Weights of a small transformer language model: a variant of Adam for these matrices.
MLP neurons of a small language model. Each row is named by its layer, matrix (up: input weights) and neuron, and shows model dimensions 64-255. Each number is 128 + 24 x the weight over its row's rms, rounded and kept within 0 to 255. Numbers have three digits each.
After each neuron's rows, "fires on" lists the tokens most often at its 100 highest values on Wikipedia text that the model never trained on. A number after a token or word is its count.

L12.up404:125165073138155136098123128156151135170150094135137139191114133109111151130147124089119162151097154124162177166113180111102126108111124148142150154117101124152107149118119086105121128116151150121115132127131089135145132112166094127119180090125103130118112115136111133133096175117181139105126159129086121137083143126123145160125121152154095153140112132158105112119121144125189156117112136085144168131161106111154118187105100104111176096096105121112114153140135144095187120129154093144129109141138115120155158109128130156115108132112142116165137129087135112153105140123084135149
fires on: "us" 24, " species" 7, " family" 6, "ium" 6, " genus" 6, " It" 5

L5.up171:121125131131114145124134117112151151135124132088116127109156171110113114106118142137135126125117110117152096132113125122155132103122096137139109115086124130160121162149118118166122121110147124121115139124159103106141150136116118142142121131114214120109128147140140122151167151151102177132091131097148115137111129130105110141082152090148146163133171111146124102128125105177151121166113151172093086134141152131153130132154218177152103158122124144124133137118131130157115118133105151162137077090097113107107154133166138165124165125080130104164108066124094130180141146116168129122
fires on: "ed" 13, "en" 11, "ij" 8, "an" 8, "ul" 7, "u" 5

L6.up111:145133107091144153105156137159089190137141167108129120089105133141150121101110105091120160103114116101116127094181150137125114141116151152100126184141049149098143088114133136125122088110144124140172121139110114085089129137087143131110091114127116166137164147109124132138129112124142128119150120143137116143121114136137146140152139160117081152167083162139097111144108085157075183098107138143143130098147154140111157113126110122123157098134155141093120142137151125146133119153172133124091090148142177056137135099150130119099129132097142120116109174143121149138097163132098117176
fires on: "′" 33, " ext" 18, " would" 13, " off" 5, " to" 5, "°" 5

L6.up540:153147091144137145107139094142137092151158098170104097141133141117142130129121124108113147124149145072122144145161185167134167139145166143149127106114101127108095121081164116052112121119145097129124123115111085095154123112144152156117125137134159119128146119083118150144103132071142135128129139142132106138111120159126121166140127160132186138150106131148115132141122134092112145095121087126131110128137096134149156143104115157139187139109110138091127139100135144125083161132098128134122135164144146142124129093098112115156121111123135167131146117112129147124113146143119097128
fires on: " with" 28, "-" 23, " |" 16, " building" 8, " is" 5

L6.up509:117208098129152142124145177167108157106158163120098145122129110073137125108182128121107142118128170128140141148115161133152136135128092143127105121120142065190113142158140112103140101069142159151149101136141127140114133128129149170147130122129115124117122151128106154144122126077145099151113135091165159159119101140164141143155140141130140112137076124125116142107165141109155142141120126054131153152093123116144140106105127096119120141142117149128103153116107163153120113112129108104121135117150117148185151107123112122112127134085115198119166090075155099143097098135120132162
fires on: " Daniel" 13, "e" 11, "ers" 10, "io" 7, "or" 7, "s" 7

L10.up766:122134126103134119114124130111140147164109102127127114136146112117053178105105121122141127157145148084150142093138100115130140123162126150137155116168126124109144096143141123110124148087128092094125122110103127135097114173113122154134144112161131115126083173116119118157137151138161140107163092154138141131122087108120131123134131115097162092176100123124138145093138161152101149104171149113104188154129134071190135104133114104108116121155095122160093171090106114130150155119086167150142130150159153110162103116157104149131158109106109142096128101128161105127116118121135134117
fires on: "er" 35, " Bur" 9, "istant" 8, " Mur" 4

L13.up531:114135124103117088146137100141158161137138168157085130149145154161154152133135123126121114160113139111152145131145148117130103138118093143146075134114122093180105156156118115122133127122069143142143137088171150152142126155147104105141140128127094112108142141128133106156098091111150174101146164099119090125114090103122153143140156144111072157162127141103109140141147094090166176142143129101171157120132110118105126121104111136096161115173147159104109112156120130112116106128145104122139122119127142100109115141109125133083116155176146169128091133116174107108114122125123117124
fires on: " not" 33, "us" 7, "ium" 6, " way" 4, "ón" 4, "to" 4

L12.up513:133169133074135128132137108146121119157112093154140096115086139138133127112109089139124147140113093162115147134133143109147178135140088181097123152131113119096113150153095143132114105121094180131134136110127149151108136149099107148153144083149168123148150152104120139183140144119168136132106130159129129107124185175105134100130114099121129127153156131156138133126209131150126143132117122145109126107186076141125144126189109128116140161134144137104087152127138117132126130154137141102132156121154134085147108111142115116124114141148109094105143182112108077087115103093157134105
fires on: " and" 19, " K" 17, " T" 16, " M" 13, " P" 13, " S" 9

L7.up233:162100140137124099101141151140133142121111145124150140185107079138120135155150116162081125169118150117151101125117131091147176179112164159139136114143115101163089173133113137152120145100106168154138176144120133105137138100153107133129128132177139132131158130129165132113133134151142126141144132102142119121105096131154147108134122133099107109163118082099125130080104135150130101083070141122104137148132121126112183120140100135131130094156115123135114149151098074133134161093112150107122150140143113121134147123141121159134129123112128130138093146115147118105106110123074085151
fires on: " of" 20, "v" 12, ":" 9, "im" 9, "f" 8, "in" 6

L5.up646:093133116120087173140077134150069150122096104147105121121073139148164128128095077082108143131092142101144112117167109139131132124081170134101146127089088179056109108127151144104118112159143148119124110108109158114113110134125165142095118075144126116146170104162122111160103138131142132135104127078151117142121123153147122173134111116099118130127104139169127113121126106114142087083120168106091101142156172140114133105132077130125124120152139149129164136155122116128130127118123134122157105145125160098121140096139103106101153136132131120142092122096117145071095161080148127128
fires on: " (N" 25, " '" 12, " [" 10, "[" 9, "'s" 6

L3.up68:100177080109165115092141119127155150147122112116093085147106124149153176126147105099119142124168127112101129118186149148154123117122154124144132114140111131151139115171128130100149127091148142127145168110107119138151143149133082142154134119138137159137114103128099140133110120105163095136113121160113149122112151140150141109127138100118116121101133122175093130073180121130154141117092105136088160141121132107122136156075130116146126153102057121169118112156155168138128112144136132125117160121102112168161122091158111126136136118104092153141119112116162147112122176119153095178
fires on: "e" 24, "ra" 13, " De" 11, "u" 10, "or" 9, "in" 7

L13.up793:117088126118107136116092078090120169107133114136116143143117108154137091115158117084152129132147102123112101105100168101149179136161130146160119143134138141129136143127139107122096111099146099144122153147104164117104140166127104151112130091174137129146128142101111161155140153107115099093113135158143156146128123178138140106138102153073096118150091146127176127115172105125105108119132117129099168134162111106129162137145115123127113101123103089115111112115132151157133177112169170104125116141139150122163142123099145148124115145147142171127153179103133121105089072093105135103
fires on: " E" 22, " K" 15, " B" 12, " A" 7, " P" 5

L12.up166:074135111150125135105163116134100192120130166122129118111116131135164172106129107132130145132116090159127121095163158156149126125139152134119106125133117112125109137109118141076127163120125126107082141108111145099066152140072128157076141101070132135126129128118121120120157123130099143154098107154151144179113122105154147129158140201117123160128118146113120167134130119116161158121085088120099094101133124132109138126098100098151149127118100153075172140122130123134120134167148097122128121130125163108094132130119124160123144172110126144123135167111157135110123140113069130150
fires on: "′" 43, " off" 6, ":" 5, "′0" 4

L3.up842:068102143160095095149133158166112121133204143119109135099135150145063111092087149100126159138128111087102116147155112104081100103129117135158126130149123111150141129114108130111146164105147101130106108110129122102118127133108137172119130163096121113126107118126164107135129119166112120147134126153159133140129108113141115146127139095131134172075122139113121090151106151147125130190184140149106116117110172136148069122142201146164164153118127102146101117115166085181145149142137102150139135093127098147132116127124120157094145112091167123144127149123102141105171121133129144096
fires on: "ed" 17, "ent" 15, "ing" 6, "led" 5, "en" 5, "s" 4

L11.up637:096113175135140130160152094122103116125090126145080097097118163130115116083149095156156147128118178146135131054131153114135148138148134129147152138145135094125097122139127125146095151108130100117127148110119140112125150158153132108132123127162110131100149143181158130127128108126144128142160153134145120106136129079156137099123141108130128175134096132141067146134146152158182118105147090131136145142138121109110116119060122066100124117162125121102114103129119120128109143120106111091075087147141151135117119142129111121122123133128124126145119155105141119167105126139108104138
fires on: " that" 27, " member" 9, " because" 7, "–2" 7, " home" 5

L13.up1008:101134130094150127093163111117123147137096130155143097137113118119138158094150147122140128136181113106167159144130146128130144135119120129177163150198086107103110138114118151138116123112144168111153133121071115117095123151093134134115102110135162144103137163159163140146120161136111103120118121109080120140149126113147161135116104138116114119155107148196102140130135099164165164136122120140123135109164123123092129127128145166124190124101124129113119145137110150083129118147112121074177096144101123077162062118182100108101089139122152110131152128141142083111092128140179124144
fires on: " T" 23, " H" 23, " c" 19, " L" 6, " M" 4

L6.up930:134150121111097112155127156110127136128150105123130184167130100144108145120116116166089145136111113125167155106121151116105119141169134134105067177174137096123130166137129142183133135110131166107107148090114117142129123110121125145114131108158120195124118165147137106130119117133157111115133100147167138088122103127137172091148107116128126080138101136084187202085117102130104145134118133124144108174137083118137114124129114114147115112126092150098130119166102118132112125126115181159101105098171137132131156154083144169133109123156166088093132116124114121134120107153109085114
fires on: "in" 19, " Win" 10, "ap" 7, "on" 7, " won" 7, "im" 6

L7.up516:107153099110104141147127091091127142114080115126118136100103114097134158156131109094128167122135156142133173146166157160170135122160119137124073166107097145100137082098166140118123082134122119125079132076101087131122111154143152132082130119157181110161163147161107153153082155136173106113113141133128148128117127150119178138136135119123144106102131146155143135122135125105137112114121120088128110140092108116107116153157115122111163126200095153093123106167104109111165129152112119166126096135115155109157120118142152115107117136131148153110132133110117106117118118173126111138
fires on: ")," 32, ");" 30, ")" 9, ";" 7, "," 6, "s," 6

L10.up124:137123139109160155108161141124155125129093146121150112149174117158154174144130131108094119140128160120156135106147188144083112129113156137123133133130090102086124171098103148143107130066126112103114104129135115086120125152168149138101102142126135125146145145142124150146133145177113117111091107121130113124115132142130137104147120182107097157137102127158101142124141133133105191134109106143114156110129128078098106162119115126175133119151135171132115116193131094133141114139120143142123153143136167096148094118110131120121111135112140129090114161113125095142100186107131072161
fires on: "-" 17, "u" 12, "und" 9, "wa" 4, " Win" 4, " at" 4

L5.up600:170147122123089117082111148142101114084136145135140129144093125169138135099130077075155111080097165137127107101144098121157129125127174177100165117129085143128116089155123130135125120140093129108134144109088188110120149079113147145137115124155149108117136098161110107157091118133119104131124154102159086126074141177091152135104139149108123123192160096133156131112160128151115169115125156146094146103146162124118125116140097118125126128118137129112140126145126157066160146132127131137096108172146140109114129120106116140115114116106076128105074136131100144105135137140150126118
fires on: " Z" 44, " [" 12, " '" 10, " Le" 8, "'" 6, "Z" 4

L13.up969:109125104098138161128108134164068144109102095151115156101098105135190145141179128120155156144095126161103155172137154149130106143162143131131160147147115138079160139132108124140155125107102149146136162163103114143100099117153140064109135115128135090158127157107117156138130144092135124142148107107121137123098132170116114148112140159112162104114139163154107117108127122109117138150121095143153141136130127129116107120148120101150124107165109129128124104142093133069136150140073078157144114131119151147184145148172118111126155119123132175156130132136104131127123138128152132125
fires on: "," 34, "s," 7, "—" 6, ")," 6, " (w" 5

L3.up764:150136120107128078125164097139144174159125140148123107174094123171120179107114115114096131076152123083127152120154155126103153121132130147152092110131086116110133136087090137132126124110119115124143128131101150123116134094147135109131089085110136141169112123148161155137093196155130151085149097103099119143114160127210156140130112154110127122153125119145119151091125163153094151114130101099150150126155125136167117136155111154158086146113141128103147122200119151127116177099118121132096144164147152088135084118129119135147114104104132096092111143122141128122132184138133115174
fires on: "\n" 30, "in" 12, "u" 12, "r" 5, "-" 5

L7.up249:093106073112151106138106139124158149052123110118139128134137153118097150084100112109117160121119146107069151114125131146141126158123143135119131097098127074104116134125166095114101137104106150108132120082137114131147108136092196142127173110154088143189120113121119099140100116077135104112143144130132060102101133144100152116078120138118113136106119130136095110133141125117096110108125078136109163087139132095101094112179090104079129091104133108118107149154097108125097138111107090138158124122127129093116148142133095149133156137123095152137147113110106096130134122141059104136
fires on: ":" 16, "ult" 14, "-" 12, " =" 9, "ing" 5, " Length" 4

L3.up437:120142132118109095143137136181138140143159150105106123137117149142120132156132122139122166125129153123135128154137136115086139125136163128161106129176106123153100109126153130145142174121174081101107118145124107175142125177126144147115126124147140091127121143145120090139137090162138097152188129114123000128123166144152120123109114157123124130101114128129125092107157144118115127156142118136133159131077114132099127133110119145141156142120113106108113159131130152158121118150132092149150136126157149072111124107145127223098121119134157093098105149109120127142152141150127139129
fires on: " of" 23, " up" 14, "ing" 11, "ual" 10, "in" 5, "ed" 4

L7.up100:113137135107111119146105118111128136100119091143124077100136128099095151109133105088116118146141113133038143125121146110127127146123166133105112098110140091103117168115142105104111149138099164120103122094150116094162135131094158156135147112133120159127121091133136150133091148110126118147079171138117061122114128153119104105069141122127098145142122128103104120161144152103121111092127066132132152062151133110158125125176166097163147128090157140122085145128117066120107087129121117130128095138109149133129123128150089128132111144095114137132163094129122092162127101148091080132
fires on: "\n" 21, "ult" 11, "ac" 11, "ash" 6, " post" 6

L3.up952:143172103140157150159158090119101127127147134140124093105151092185100118105134093138053084131149182116165145127156146148137164144167136125128103110148075114137110127145134130105127151121109138114096125108082091132143077103115142098110164136133109145149135111147115113107123136122159134116110102147140129137121124142140147116136129130081169133148139097131140108139124127108097100118101126114151136130120088112089169161100085137150164134081079139129120130144110121153121149140117121190109108112138119132094124114121143117097149106131148104167145158104131113118148133089079123118
fires on: " |" 35, "ro" 12, "-" 8, "is" 5, " too" 5, ":" 5

L7.up866:114147109142128133149091133128141144106132111147085108132130108134082168129141082101144127121122140091068149093120144133143140174119174157113135123111123069134120157143154141160120140144121177114122124109151122135144116131099170160142183096144134152149133138159138152120120123100146099138104143167145095113091129165133131105041112117114098150161118137135088151140138143099106125121116090123112145079133127092141132132178090079150159091119149138122128166117107129134102141156107128119140147160124169111141145124146107185138158133087122133133150116095107107172151112154091092163
fires on: "\n" 27, "ult" 17, ":" 5, "ush" 4, "ic" 4

L5.up999:140180163081152184137158131125088137133131148102121108101113112112124145109073106106153165122086119095135134092163132154121152092131147157127139136129083139149133054149145127157076149155144141115169116105114096138121160137131130098123138073165129120125088122157126101169106108121153117092161128115112138136100159164158174111164138135104134140148137090142107112107154097111115140109121128112111146125133101114108144114114098160145151083181122128130117102103120140099097159153078124127091108140129135135169110145149092130154146132102137114108100116117111118102152110129164132176
fires on: " of" 17, "G" 11, " st" 11, "con" 7, ":" 6, " from" 5